Part of a small language model's weights: 167M tokens.
MLP neurons of a small language model. Each row is named by its layer, matrix (up: input weights) and neuron, and shows model dimensions 128-255. Each number is 128 + 32 x the weight over its row's rms, rounded and kept within 0 to 255. Numbers have three digits each.
A block is one neuron, or neurons of one layer that tend to fire together. After each block is what it responds to, as a language model described it from the Wikipedia text at the highest values.

L4.up37:146113114142138144088110188086135119120145144097115130105164105097138164116165213158138117089146101128116162176117099124115117142141110120031126137079162185099123096142168183084143234100110105157156168100136168137162046120135126130109122138171131177144092163170103062118178124107143179137175133154143145144116140122140125137142117103084121121122126167090120085142146104161143180141102
L4.up186:177148100133081093114129197100091145098129117166130090136155065077099139153112127086087094155146098177112075138114122086072137090151083139144103122110164131147108133141127136100140059108083123092055120161111106136025134161143144142141182131151184101155114122128130128140088147132102182137093149148199124158090059152125222138142050119122151145139061098118127090092169149147153171139133
L4.up333:176144039158114122139102127119158159158084100075105136166150105135083118181089082148168089120148116108120112158124140087116134127102152154129107076150089129120139090159098168115151122116078139151032179059092116129113116120051166118112160133151112091133134115146147154115088135155108159134149101138154116133067137121065136087143094070136158100103140196083098101086172169106123207139132
L4.up362:191113092162140135144115110125155118128128108065139182044178120119085116169153134085136092071156155159161085122086166100091121163121113126096191071161146118139125140075197141146129089131123230174185164081082173093125113117150094193124119165090134139127153149073122122127104171124105196166111145110089150110125126147113116137177116198141179117119097144116152103113130095137165147092118
L4.up393:159139132151073178083073126179135151107070114111206115118125109118083187141095077110065131121154175124129111125088123155130113102087135141107083102141094131176120087090066162108145103182121129137151148157124145119117103160176135143133148147122149138132055146130134099090106100161149121159126125153129102183084113158127156191167146196107184153078127168135134110179089100141155094141135
L4.up804:158100107122133023066083189202152106127169131066200172100154202114095144132149078050141104121138107149201146155115115129097090112123120138152157147106139125166176116141119138134100132155133141125160102101046123171103159161106103138083160203139156134123146135117149156112105077150154126089156140122109075158114121141114100143130107166060096086070189132147192181150029083070107116153140
L4.up805:170131059108122138173121185138133140147115109126129154125065143124131160165110198132170155119095047120112113153188178101116180072048148104156131116100102028156100153128125191116092142184138109107038181119116164109056147210107111111157132139184119122120111160152120172131158110128088138135123128141176147138132136135130119135085135112110142182094118148090135130104131128103085190047099
L4.up977:178178115132158136085082155134118128151152150118117155078093136105057154133115092081184160132164083159126112092156129044143141093152136173097182115172167128137101079099137097147131122148140146128141105150057151140089137145112091138163111156171100104090084143177156088120162178104156136156090079150141098099150089193145173133106112123118118092111143157121076130090183087089125087133142
Predictable word-fragment continuations

L5.up987:138126104172182138066149147138142108087152102126113144133132179026128136155112117120058128089171095116155090130167130171156138159127171141142119126094119104129095129172111148149135180128065115139124101122095157137107117132180105153141196158145125108162083158091126148095110132139168143180048088105161139153152117110104116177096102110109155076110117123107179113119155095180186110137085
Mid-word fragment tokens

L3.up0:136143107091151149109151148165161095165107089137134101130144127123153123117121150128168084134110095148141120142075131118120109132085116215151169110146147119120151062120088100079130094079149107104154152165079115172094183081155134150147111096110102085192111087139105094118088149069149140172162141139105075170186091169165142115088119157160122095149083113143112149236147242141103169122165
L3.up57:148081106144079086120179116166125153106099161128076144122124140117122158096147156118134096142150146114115151183142083117158157158077165098100159090112121154124161103079128141131162099096146112114074137153098164126124169129165077102067092138097066075097158083133102116112094122097144150113136147138130117143168104127170072163117102071131129120129147150072076128137156125171114197175038
L3.up110:149153161155143098127077131134126125132140131190099201089087204125102134151102099158146161124108121133159086147128108077148122105085160155151107142155057161173139175114167081102063164101084188116115156084101088142133097104126117146190158160143159157198121077154097165113080109142092074139075102135134099129120093073138133130168113166121101141114144133147081150160149145089065094145123
L3.up310:144115110099106112105067112095115190078154135128108104144108128067083150090136131164095127121136144111053059186168116134078109103111191111151130114113159137071096183166107219075141132090125176086119087127139109140124074162139080190153105094151124083133081106167121126106096102121118179144141141058145155093133177138134131171061130137087118127140130098044125132102115132126107148120096
L3.up606:141133152130056105123114088087129178147121166172101167126109097108122081105157104177130138125074079129176085123163162134127126125115142125056179148194135127086055132186172168102116176128093173141119136127138126105171119166148122108128115125177124148112111101155114187153107110154103095110092163135104091182178133124119145084132034136131155109107190108079121126105133141118149121146128
L3.up643:119125116120120164123069146101086164110159156149150078153120160102124118138143161130166155100134110070200097120113120110144161149170170129102123146104096129110122087121180146157051113129096144136126116178187164130143110120189091164174153124152066053108136103170129077109055144153142125095162144149109130203148096148108141112091090077168144088157125047144111168132121130120092184140092
L3.up793:115222114116024096115085084129125130144144143118120149129141143147117101090111120101104098058159133085196114085098150099099123176123109064127098113125124124104110100104118137102107116152095158133099120114148137091109087149165108142083200115191101186139167143177172140140185150144173133133152145155132135163107163138086136123149152121127171105163075113152094153145201110130096232153109
L3.up900:164110139106116108129122125173155143143145126169135092092070151042062134094090145117074112199139175132120143099159110110113144180097123095161122115158154125174133129157125105159132143137097066142137173100069131075107109126165134124043078111150157119094170132182183116151100138190154131129164182161159069155088078119174129098141097175148127101171101156134155159087123139146086151146131
Degree and quantity modifiers

L3.up111:128121212154124101152065152104133139150103154110167164081081121132105129118129171126112118121168170125092113073127089107144163129115129146189103113155158068137130087183102102153131160124096133145122093154114137142082141082093114078113107094127096089126111167087156163094146109110104174143111138138112130172160102113099127129081115148150060114078176106137133086128145147120146171084095
L3.up180:178068106098117139096061060124152076147201106063160147130141141113194180134125100098080097131059135168127114103138137114093159156126133135090204116128126128151152081164107080130174138164078150131081100115116057130095171091127147121079110109174136138104155183085173196184068118145176103131157132112161150166053083115149133118132108171057134126133105142111132138134153107093101069113102
L3.up190:146123145116110108171102163098141131097104162092160108177147112162122132110112130159144140175130107160157094144139114094136117152144148155178109102104123099146113157162145066071115106144117159188126101194078182144152156156107124161107147104148139159104159136183170163062113123093094095074169109110128161171083121111147098091103121149091088137147139141152035120132108067123185201131138
L3.up253:114132153073145104152124087085072154106072161125157184096136112103135130145075142117092140209135183130065091111089171115111159150124123086110123149159198105179153106149143100136103094098139136133149114128115105130110187120144125133154135169066141096118186087196156121166158108126151177123090149134084184234133131180124092100134120128139143099109157140153104126097109092141137164057089
L3.up668:169120133104093090122086195130126094109126123093151181226133171146140102156171115133121136112111089150115165110154177169116060148080158100148128117142123145101147109138150120120154117176143152144107149084145152095108135112143094204095087094124138162127118181124184146145105147122125098144133081106180110150163150111166110104132171092140163166127152116131169095158108108127169158105112
L3.up834:173130148122150054085149084192187093138134202177152167120137152128183086134129144139096172077072152175160078154145133072159115103118141144129112081094142078129116158069133061131087107120132072143178099166137130120127153128095171121133133149132121104101126069125120047131147112108069135130161133202130137158119075122119116111122188121131081094145095145133102104131130125121156073124103
L3.up953:156136114097178133157147130148124141103128113117143146133144134097116160090111128093100134157133130117135145099159076185127067124126115161153115135111091125112090136148110124156141134142159100177093150128091140061165076159187134166079101107184110128132172125218142116164138183099095053134087136238112120135121051151166168122119100164092087155092111147152107131176109101170153095103090
L3.up992:102154178150105153134100129149124130032115179145119164127141144039135176135145130194132145125092136127147147116159134155125137163125143159129144132124138128127134088134133101093136218117096149172192104052035151107145160146065140171177154142159131143099096155147139125090142118102128102079119121108192130108107167190148133107125148126127084110113093124133099156146117120103157202157121
Word continuation after l/L

L5.up547:164103097101171106125125068133112127069096116119068152119136206103127091073086212153154111082112131136170079181131131114173143124147154131118105103140106129130141104153095125136111123149151096110161135107186103075132101149151103139130153132081101152118103139117128179172151182088068134069144172096102094096153114114144122148134169110139124110139132153199137132127131120087075118125089
Clause boundary after intro phrase

L3.up102:174090116187154132154140147161141112120146180162088131202143110102144086122154189182137110123139128108111106104083126084133054106122060059132115067135073115155137111125165153122127066097123081134163154108154136146142143166157151089074139125100115147064127166108088072130123155080139118093190112092151110143180137153115087154111130123125121124109099105151063105094153081155116180084131
L3.up265:151168102178134127158086103132144164111196132219097138110093181133105149128146080157141131147020153138091154108093193117125108192112141086099089098108113141096178106090144129103131121170128111186128199096177155129141081150117149164129152092140129124075137171122113087124081202117075133096192130130133125161131143141050111136100135162147089124095139163169043127092137104143134181141103
L3.up316:127098088122185145171094060080100126128108082122141133091095115116154136047117158140081152137107128127149108130112176151076151210102105157181129151156090192129161084125118129102140217148125154160164134175169050111134163149103141167083136093135154112158135121211129119119093126128094117134152120092153141173133114081096130140135158150112181130131176150170133112069121107045171140152083
L3.up503:130061135110191115136109109121121135120172118121067160150171178060143120152096116177182120142109044126092048163143164108084131165072091057091195143157131135170128131116140123126159126174160161090124114135101150080095115116134122092141137044135132170124104067103089066068119152152155102131182156125155151110077099129052103128153147117091173134173190133126122087122120123116033140075165
L3.up639:125153084128095124064082116117135142150144121206113151131076128137182133101132145120149165112090182163165121143109105116122143099180196072116168126142093112130150143134096099125148177136147093104172092119126176118084112134105135137127148167103111106190139103111109097130091121067153118059103150195139180138103170161174132117043079137104091162081129156131176092150156173025086102085084
L3.up679:113118128144160137121082133164173133143160102139096119115198118143153082184102182176126128082117159144151115108116066147156066142080122118114085096138096108135108130152089144147166156142112148159134099102087133172173098157166139123124138110122154106124192063090141048146122129105121121091113139182153197149085153156166153064161168082083163143184115163148188100131141166167110112117112
L3.up836:181102114140155151165131167128167163108132121138107113161115178111147129136140126114166123127090183117141162157105142088067144164141069131174125100156146131088145116126144150118096124120150102155118090095118128059101162093138165117071116095134103163200141144201084111131145184114097163138228135119099145065104122123058060162092130156144114105112169121186115116097160073087125158108130
L3.up947:167119112142128127138092112160146164114121137155097132148153174103176106103142167156124147130127142125112130145158124188142068100178077153128137063124091073160183113111081141169163154157151148117143063100128169093122176149155166118100139099102151131094135090059139111165158109119125142025167130157123184075133101140065121110100190076125155116141122110130156093066158154139062064137120
Sentence-opener comma

L3.up279:165199100147069118152139095114165119139153101096099105090136181100160117105099132179166155208178095093151110125126136110157101143070074150148088099131096147086138137106149129175146219126137136196102089128089147122138097076101151107111106092099067144112109146241157150085143156133168193091130141105119090104118168130142095125132143151079087113165131191067196114164089132121133125150141
L3.up292:097176085073083095143089140146086148127127120159109172120153139114165152175149121109145153146140106120092152122144130095148109178147162169075144120154129119092150176124136101089105093090079145163123084169124090092176169130150226079121069174138104143190094131125104059193141134127099162146035060163123105148183130074087101178062101110163142068126111168132126072091124109161128080136162
L3.up306:178121087168143143162099052139162161126150178109116086135187107135119225130154147148145105169117139083132131131175151113167151153148163081170113144151103130174141171148097138129098170129140095132180135121129121088113109119181148120109163089131061089141120165134137150142065101185127096087112174131116183130160108127172117143149096082170115064127126165017090132121192101095125134104090
L3.up399:151129114192040114140143149159087161166093115145106183091187120142123094170162123146115149181191105121145151082137138130137158091116102170107087103131123114146147111128120145057101190079128103170101157103090145146104132131125155157132105148118059129126098108145121107165077114139153154157149127152105189120214131121137105177135182161149144070104065216052127111161117160133138180154090
L3.up528:211172131169113091122145136112102140081158122165154115158156177135134096170126139152137128112123162129141128111099156106157113139076081101054106096118151128128128114122159107180133115131188145186179136158117137111156105135102108127137134119153123117118108114101201090064084072127129142145120162143121156101144141154134105149128100126146144115150146098104150115119149140082161108142114
L3.up684:144145063135103085156139100123188110075091116128089152134171159179224140139168118135153108157135084119140109141180146118121115174130131199134150154134113142052148087137080126149114143171161143170097160143142165150091076015135196075116194098105083126136160115184133111164122094090179144138123129110124105065154160125107153130168153223140154082116162116101209104171126071161144156164102
L3.up728:131071157139093131100119146107136158100089111123123167118144108173105206108110103118106076128122115169170123169082203172083112190106153097146061155204120096154137129109130150112069133196145116157165138140147066143130176101136185131115113122124121158195115146124079127147122116086082115082163181094162130178094122169107095151147121176116196147177121117126161131121136077112109134109097
L3.up805:154186088165117091155129106135138114097119157118149162126149123094130066149111095185126118124105125145095148145046147116094060123095092186135143096087138107141185127104139132132173156136182127144142107102104049084105072126072152121174076132112117146094098119168118112172164147123107170083078135174135085187160173142113168139132190156143108137129131177203144157157100141115152157122084
Split word-piece continuations

L4.up113:126141146189106142148087102122114125136103142145110139142133188145161125161124168131107113131138182143180122104118184124125126071122130105106156123164110120110143084147096106124150061171122166072132157158173114137097071065182160082153140131150077126130104191149152120141168086204133164104147156172077133247099155167132105103154129104110164152109082183048144128145121148140148135138128
L4.up188:141093085033140110079156132156058144079127191132112077151095090168126141153099160108129148133142127074152140173117126108109104048129121171127193120152142097105144057124128161178129107151176152145130168146112176151109115104085186115150130131128117103090145074141107133131155091157101165138156091189123089169129124176188102120089154097108154161146120119118195117093149202128144110156109
L4.up189:180128124169155161087094150116125162101106137134156141054164170091148134136162120110096128107139125134207174109106140181124122134114135110135113117113168101159088187111124130126068168159099158119121146114139127084191137104146119199163107130142179124132166136183141158143162094146153127087152116148181126167137155186131147130088179082134103136150098145104152161129159121117076149133057
L4.up204:144087108070159107126050081177141129066139141205105126054116125076143157119087127086192128147121156085116150093147104128125137149142143191170099165115093169118097109180178125055119109121163125134133149102137105129132091113084130102154217117150130096101142119157138112156159077131172131127166184113144090136093098144155134100085158121141210095096169149131101108123141144151103166129102
L4.up258:086139188116118182116147083118034161142094148154094149151091123145131106078089129168147158147150105098123056149083196153094106183232090101126132123157138153144114071117179096106101100092119098118109109142046200134105150129163179147117128159091094138120127155111093132133096097142123079123149091116139161182164097149147089131095155133156080131110157075066176128132159175176096106140087
L4.up381:114108150149128132124164139137124147007188193090121139143141172122156130087095101111128164149096124126080087114172137174066169142168123110094200140108148108126165127137135076167135157125101125151157155151164091097091100143132147138128117142119101085132131153174171166068111122167118085122117131220162104239073090150133133116084111128072083093125155112110124152121139086129159115100141
L4.up426:178142135113141156104119163141133121138161177142163087158099167124112060150164106103129133120200142092117147093136109153159086116071150137129152118099155167080085113120090038126136088075141176083103175132122123091137104103047166154081124083139113105127127139090109132155129130065151133179164127124053128177155109137157148078168145119099119163171131157081132121159111137206117131116040
L4.up923:147141110160145119128108140148139152075117215130124127063184179123081173108117147114136123078134130126205103148189144101112189160107116138160123153147136140112182153196158104097150096113171113144191163141163122129092074120161103142135159134141145133103082141121135105057124087094134134126120114143135119186184189136076125209107178160160117168171135140062079121166105096118186173165135
Comparative and superlative modifiers

L4.up36:163112089083148188135159078147091157121108094089146150159084093070119114152094173120134072150115019156095121086097123154085136127104075136141091122126135146111134122093103178127097179096079103106134081136117112080138137135117157128150118110066170119111150114085118161111138087111075097108218108112136101148164200113097113120152121109149129130133152151138093092130124120116149100082126
L4.up44:176130176134152158113161118141128091119096132141111098043140120088110148133129083115104156115117163146141124120127096109157168148120134198167117207130107143177119111136089133067049163144163094134165075106088155127076164159152137151150119174114142105235090098161080144135112147073113082146115140183165091144139094106113251122078139170098155150093100096110131093046144137133153193156114
L4.up211:088136176146140141136090117105116114142139176137163128102152132140152154105139108121181135094126150114167136139105107086171167109074070114165108080160067184115107067153120146091158096132076117140130127085138100101123155053113100137127131108116107116142095146127195179214136119154115170118153131114133097179138079133103149173119134132166103131128142138116082145088057137139166159093136
L4.up434:155120179143104161144070160115134074190107155181123103109121181076091092137115153083095121168115148101191134050037133101101143130074139136082128147123078167135070122080163116097136159084156116145059127101080154162096090164089071142193146197085144182091133127072141162169075113111148130137149157099130156185112086130130161120186159136072132097094135096089088056112136105126130132102140
L4.up657:141123146075162100135119105091120116126055156178151175121176167078117149092178200133105127082162154087100143160137080153159155141150107135106100045126110086121150115113105160152177170182148096132154145168121138142142145138129116144099102138066173141149095108120094156129150202141116132110128108128139110130135186127178118136137123141076080123089117155127081106096112133192164162112133
L4.up690:153131169125190155097144104118129152118152107123139132196152154101176178131187132146138139101133119143144135143111087176066175081130102194140167133117101139070162096120169099146138111056067103121095148097126181091167161106115085139100116114099149117107115094131156154170132110096032097151112120216112107125131143079120200127115149118147119154142070166081098102088124130049174199066118
L4.up750:119144146098174176190173132158093141113146115145128105143153140049139095124108111087141115100115108090120147144091111115091147175141154175118152170115125168048134150107156130144115130098135151166130104084088118133094162107108067162156096166058165107123057071144078132106148106164089116151127133160085115138193194156157084127114151112126124095114097170152129087116137160101159148160124
L4.up1002:097136211054121184142176165129141133143205099158164113120143073108138181123099128104113140099150136101092134152103137127093113171128080114094138150108079097159128102126103170182107075139110198110181106144086142150130242124133105108093105151092104116143155127116145152159096098100096115063085155097149168161089096137148123135125159115135130142144150177036134088151121125104136056094123
Slot before a number

L4.up112:143132088164083101135145123082149104168136218132128138125104115148073157141170103033107133099134117143115151154088121105156118148138145110110144109142166102117119152090121147103127161194166169119113077146125162133081063129156168143157079124125093109127146123103114131230069145150123191106124140189066126134158108128153126144137193125114094177192105149157110105119054085124151108141108
L4.up278:125129172171074141090113119118161126184186151097131125223115154161128173115153120103051063128147150103100100199162126148093122106177106107123064107131156087172129143116101154117102136124118111177142156153079153115070071167112181097168170063117139117156132123138121157161157189123132155132092170173170069086173133125147171153136103106116140124117067121108160153117092131111089180089080
L4.up512:195153150125131103108063116161102215078163070146159097127148117140114184103137127140108088139143115131118090129135111144128126192092171146129106126140094049145125133202137134121124102054158099150176111165140127121150120115140130164085166127108105096093100135130108079141127160091170176149151141121190056156111120152142134146133143099064135121148128146166160141180055147137045212098100
L4.up515:097113116134142101164195151135140122115151113097088125155130114131102167129135117107121185146102126153035120149160221053078082143092139152129123087104122127136158153160139104134156081090154104120137194184125124141142088132122067115132133124138201184104165093120101073137173138131105163158122096191097121208110122120137118084100160139141076130176197115151124145207168157135134146183133
L4.up575:100114114152161173144128104126064146142088127124139079073097116127160144119091146107128123125126135083083153159143178118134049207116157115146135090178112071109111137171058098046080148121109105172235126111136145141122118091065134137172129074131133106164083128100097129084179142102096112132131127147117190135186098187100173108168099145158147118121199100137072121160092155107085095188179
L4.up673:116161108132101136071163172131107134096114144090125202112122160136095111130140127148165177093070119146149132123077145081137100140053143126117033148178122096160151147106102127170108107120157147143111147176145180081165126166102116173115176127134082129133138089134161149120150167095105164155095118118120136154136105107218194105141076109129091142076161165149104105154110138097148183103103
L4.up820:084126112153084090152123056112087149098119200112158116091092156110142141108184141012146139139110149111161109131170097060101130208154142041131151105114114065143102104098140084082079092117126117134146149149026132134183138117137139193151098083115207139140142090127103131100145147142139082153147146125106129128197128142142108116146130106061169086102169162158152094143123167161094083082117
L4.up962:076115131155114111133177125057096080110087160115099146173091153156105170086154111076142146193114192151076171112102109080176163141073111137130121136123120085115154123122092139105122082156147160098171084100155106087101085160164127136147139095087152103087189048173191125110142123101092160133114117157120134152126104121082103100148132186155100121178177128121070168178175127123109156178112
Table and infobox field markers

L3.up74:135135148092086103143081162029113129148156166155121113072072105049156163156170149194069149114148199100107127115120127129155141119114119143124064092123116131065109111110131191117144125115149119148084074130121159103091139114137123184117151131100171141134070228090092108191146124045088113116133109176125095172147110110133153187143103139081136157089185174106112073132143191063140111113150
L3.up93:162126147150072093059115149116126108150178162165129147103065159042118106135090128114107198140140206103150130156062113092140141118125085098152118142178108131100161087143151117141080109148138095102080152110131138132166155150127131155113164124169154113181145143071070056119127117112162044161182105150096078144162148112155135148103147124069153153136149141124180116164168159094130085178076
L3.up185:108120196114096180054121179139139162155145150141042077149114200134078171172138114080101174120117087088145125167091141083083146169130102132143154152091121147137088144168079104102110143114136107135131117126100123127060141156119157155156134135134162130133131204125177115096154107071103157184144147149149124146109138172138144145072106168064107087125147145070183138126081130093163166162080
L3.up347:122087178098090160130065135091169116138153117170103100204132128059087112100123099133009130193127201127213112070140166092179100120151110102140136099179110112124126166070101139137152147124121108146080153061077138132184103182143099151111125137127168110110134146117117154068112115101121053115124167084096112104138116144124087151106148098104089187141116174033175181125135154122109152111095
L3.up432:182132098125146116097037114116109098128100118082144084096142087134148106134132151175092067160150164117155179136115168146068110115099084119110140164160118093125102107099144074072153139154156077090144138126066140136155085169108123176106180119167162212173084153113095156141185128124143114133146137165081142145142110115119167110148099133050072122123143142095145183147110177164106105133139
L3.up585:135132086132122102155082143124139110147144175095123097113134131126167139119134121151071099119127180116128077084111116123189112195127134101139168107132163075128072142084106132073169150181132116160101151118111174104157070129120120122097149115135122156166130224218163112117184100134113077087157149157157081160075094104143123128142109100134127144118080127079161113125127092152100106142195
L3.up932:135084094151190160144137148169115147115116146187167133086112112088099118099108110118150121040097169110135135076107142120077109151123120150105130126135112105097169137133072199107172129109112155164068084157130136061086108174098118161094141097159137110122095128126121130141113122136103129101028098131152133140105066179062125108121088088096070103083058096203165137117136116094091149141130
L3.up968:136088135130197058195147197125083122139155118117091079149143126123107122157147165132154061083131163138142136117090165130161178047072127166145177116097136146125089113132137131049150191153119150086079156127160147113167098080112158124156095153142181152159095110133107115158141156071148133109113133148089115166117152182123145098108092136129129103168081127119137107064101113067126124114163
Mid-word completion fragments

L4.up224:157067143158160086081112068150176118160123146147102145125123173118084122125181086204129150129100155077118093136161146084083082135189144107119133143117139122087186109147150089103149123197085112144134094179162102093144061126152147099121149117152144168143127116153131141094108139082106155122107164130106112127129125152118092105138101130131115159129117135164125117150148110095145096173139
L4.up241:170098088103104126114112153121140156130118128119147158084192122034124161112161080152164198138060131137149175111134141161064078062114118091191115075142111084117095146132166118071112188103150117117128148123138147129140092083135173140112149122132121125116091096109070068123139140118164159141178142156125149166223122158174104107118147126174109087085108209169135113162134156091130143157149
L4.up282:108086155098060150145087071116128136150143082134162130110175155135159137156156131078174145142077111160180132148154186148139046172134130139117145099110127071106138149223167093137129119188110064118124118074197187140119157131122137082148122128137102111073121122065116145164200104161167134186139119133135152135085176143085158107147161110115182131140178130152125133150140143137120138093154
L4.up540:133101133128134113147071107138115146061090128158090179108124196103144088238155139134151146169125148107082161153078103153000162071086099101086103104134102185135112131118133138152130080167124134173108172086170135086109066150142123118110120097072103135092127141148101122156136148113079132120176131188153120097119133094157146147173163170148119153185103148139146134109127105127120150089057
L4.up573:129104066149127158131092151117099176174094122169080150103181144054116128099160154167168129114121151123138159096134191186153136143107161102084082101131110117092146165088131154115107126150159126143173142117076133098196099182105175173068081121147151142105148114074105147071093110122093147092181163073132166130116102143127101120128094119120127130150160158158095120155126120091155148172122
L4.up722:095119081161096103145117115106084185156140152121078142078082165100150151141140085074157120146142164093129137129117153173130131115076166062074155067151105124121090149218118151157130112130083086113101078123106163070128090146136125113172178046150158127129142090110104126093119121157157149067147107159122141099148090121111170135140140088152072099162097109183111173137176127070073107123154
L4.up733:125109153085116157129111143120117127071046104131128160114118136113102113147141200169167173180030178127163179184160100165098164154066143126135161124106130151060117133103135143117090126167112103132120093158145119134135117125030081156186117133152073137131115111128109097137098138097114127120111082175101120117120131148166127156090185114134174136106099104160109190119101129148140125146103
L4.up770:189149118138103132099109082141109134163124155150120131083084114121168119150134140166130158166151153129130053146092109066163105126141153149145164137119119045150166115174147146109067087135137124147172100137102115109049150144099100168148114186119127186148165104097082100131136088123136038110119089116100087177080126166097154171085097077076151140097111183083117111113102114152121144101078
Clause and section boundaries

L5.up998:134125160144135142149115147092109057118158146143160079124111170156069097086160101134158107111110131137132125092095165104031113170092097107057121140103144084128085141138152085159096122131075154111132165118110132117153098160118183104163154019166097151141135120091160144141169129139131093099172109155125139156060129112127127183054129109139099112136087163109125155152086117207085208105085
Degree word "most"

L5.up655:162122120186097176146101123089101113137098126119165105160130104103102188123136117144150142162127109089106074154118119159114068133114132079071164140125126061041151117137119102108134144116113100104132125133165113098158108133151216168167095086068088131209106159108189166076112143109140142071182120083064139116145104102072151159179088110081064124157124164122184153125073125116112097123135
Wikipedia table and list openers

L5.up856:113109206091121105142118112109058105133103186106108173115070180190208177195152151113149121110134166124139142132114193139127160116131133146131091109140064137110167142105156143149093066133156087082161094129083148056111155114120114117126136116113115102116140133152084133122109078177197142133161131102139131150130134085133171163145149125070046152097128121085111144051158086134150162133152
Predictable boilerplate continuations